MLP neurons of a small language model. Each row is named by its layer, matrix (up: input weights) and neuron, and shows model dimensions 112-239. Each number is 128 + 24 x the weight over its row's rms, rounded and kept within 0 to 255.
After each neuron's rows, "fires on" lists the tokens most often at its 100 highest values on Wikipedia text that the model never trained on. A number after a token or word is its count.

L5.up578 [122 116 140 118 120  88  98 145 120 148 162 131 135 133 136 122 172 153 152 145 139 155 137 128 131 130 155 122 101 102 128 105 129 158 122 149 149 143 143 104 160 136 116  97 179 161 175 114 155 135 155 134 115 124  48 126 135 135 114 138  98 135 120 144 181 115 112 141 137 117  91 153 136  75 161 106 133  96 159  84 119 117 133 141 139 120  93 161 135  85 100 140 123 128  95 179 127 106 131 148 139  97  81 131 128 122 107 138 119 151 132 128 117 144 120 153 110 140 135 162 117  66 143 123 166 127  64 119]
fires on: " " 92, "it" 5

L8.up811 [134  89 156 163 136 126 124 155 116 123 118 145 126 124  96 104 153 140 161 148 137 133 128 107 137 133 165 138 124 125 177 116 142 127 137 133 144 156 131 108 145 129  96 120 141 148 129 122 126 133 152 118 100  81 142 118 161 154 160  93  86 177 173 117 127 139 127 142  69 151 121 129  97 115 172  69 123 156 126  69 161 120 158 139 111 128 124 123 130  74 141 168 123 184 115 144  94 119 154 135 150 101 150 106 113 104 114  95 149  91 111 130 120 159 119 105 135 123 140 135 128 110 165 114 114 153 143 126]
fires on: "-" 47, " " 45, " \"" 5

L5.up356 [156 122 138  90 161 118 152 149 107 105 112 138 167 117 132 109 201 101 122 118  80  66 143 108 144 170 120 149 133 144 120 103 110 151 117 111 108 170 146 147 104 115 132  96 142 162 161 126 158 120 126 144  78 117 131 111 130 137 180 138  92 122 141 112 134 144  89 137 165 134 122 167  93 134 152 137 125 122 150 113 109 135 135 150 140 120 114 129 147 121 123 161 130 141 142 117 110 113 154 175  93 109 165  97  92  93 129 130 103 107 133  97 136 182 127 146 120 160 156 145 134 129 121 152 146 133 126 128]
fires on: "-" 99

L6.up671 [113 137  94 120 157 156 117  80 158 176 135 150 119 151 132 154 113 130 103 125 138 137 104 143  90  95 116 160 125  97 119  92 128  76 119 177 144 142 112 103 130 145 117 106 148 160 153 169 117 130 125 127  91 144 131 116 175 141 136  92  91 109 120 166 102 154 114 127 137 100 159 115 113 125 157 113 179 183 106 126 128 116 123 152 111 127 122 103 144 123 116 164 135 131 162 131 147 169 146 124 111 107 119 190 127 144 105 124 116 141 124 134 134 146 120 135 167 144 115 137 141 139 134 180  94 145 125 116]
fires on: "," 54, " and" 25, " or" 5, ";" 4, " but" 4

L5.up261 [167 159 130 105 123 117 123 136 160  93 145 124 127 144 114 112  98 137 138 127 120 149 115 104 161 108 118 130 124 114 114 160 147  88 123  88 125 151 119 117 107 133 100 139 132 124 117 175 116 163 159 129  97 109 168  86 114 164 142  93  89 137 124 124 144 130  65 151 134 115 162 124 124 114 132 147 121 169 108  93 152 101 125 149 125 119 128 126 133  78  88  93 139 105 112 142 163 175 165 108 141 124 148 132 156 152 115 154 121 121 156 156  97 122 176 157 145 172  91 112 135 157 170 143 103 169 136 137]
fires on: " and" 42, "," 22, ")" 5, " but" 5, " (" 4

L6.up172 [ 71  99 135 114 107 126  95  79 175 109 119 133 112 150 137 163 145 113 116 145 155 130 154 127 127 129 135 126 112 144 120 129 129  76 125 146 126 145 116 128 104 123 133  85 134 168 114 103 152 123 167  79 107 114 131 117 167 173 171 128  97 100 120 142 143 136 154 128 117 143  94 129 162 137 117 153  94 142 128 103 136 149  62 120 108 172  90 164 146 138 153 108 127  92 149  97 134 127 159 156 144 113 116 154 167 142 120 151 141  98 121 140 154 152 158 111  72 154 170 127 108 147 109 152 115 114 169 131]
fires on: " V" 49, "v" 7, "n" 6, "z" 5

L8.up59 [145 130 109 159 118 132 163  81 128 133 102 148  87 163 131 115 129 120 142 148 120 144 152 139  80  97 135 110 137 148 102 135 133  85 106 197 149 128 112 109 120 121 116 128 150 128 146  91 165 164 153 165 116 104 120 150 156 152 148 157 145 117 110 115 162  91 132 139 135 140 143 134 120 192  96 112 102 161 132 142 131 130 106 134 122 130 128  95 115 159 115 119 130 121 183 126 134 160 165 138 147 182 131 101 115 136 152 110 133 102 115 113 114 138 143 124 109 123 125 129 159 134  71 108 112  89 148 154]
fires on: "J" 14, "z" 13, " W" 9, "n" 7, " J" 7, "k" 6

L6.up1012 [142 142 136 131 111 103 128 152 144 137 118 139 138 119 153 147 125  98 131 188 115 159 131 141 143 157 112 103 102 103 167 138 137 193 108 145  94 153  89 125 105 168 129  79 106 140  66 144  96 116 142 154 149 144 135 125 156 161 134 153 126 124  72 124 142 127 150 112 125 143 143  84 129 158 109 137 116 110 142 172 114 136 125 147  89 116 142 112 112 137 120 110  94 112 143 130 150 171 121 131 138 132  74 107  94 134 129 123 188 108 163 131 120 126 154 131 122 168 123 126 103 174  97  78 109 104  76 144]
fires on: "ing" 27, "ed" 8, "ent" 7, "iving" 5, "en" 5

L8.up96 [110 139 165 146 103 115  96 171 151 162 107 119 130 111 138 117 105  85 117  90  76 135 155 141 130 123 159  95 143 113 114 110 147 104 155 132  99 140 128 126 130 113 124 154 123 111 107 185 129 171 122 128 156 143 175 126 124 140 117 102 133 153 124 139 110 147 146  95 140 123 141 112 138 115 103 126 150 120 124 146  77 105 134 102 108 116 148 117 123 134 136 106  70  82  94 153 134 117 100 114 147  94  90 147 168  68 152 115 116 160  86 145 131  96 143 174 131 153 150 154 106 124 140 154 129 130 107 134]
fires on: "le" 35, "e" 12, " de" 8, "cc" 7, "rans" 4, "ime" 4

L5.up87 [139 124 160 152 132 124 109 143 121 110 175 108 122 133 131 144 148  89 100 154 117 145 114 177  96 137 110 148 129 121 110 152 155 160 138 133 104 160 134 151 134 172 107 121 159 144 120 145 121  78 124  92 136 136 123 117 192 136 142 114 138  75  88 155 163 141  92 100 140 126 156 116 149 117 122 130 141 126 135 123 149 124 134 111  89  65 156 114 118 132 163 126 104 182 173 138 154 145 116  75  71  93 155  94  89 119 130 113 147  89 131 153 139 141  77 104 109 166 109 143 119 136 131 148 112 139 157 107]
fires on: "ed" 16, "c" 14, "ab" 6, "b" 6, "im" 6, "ing" 5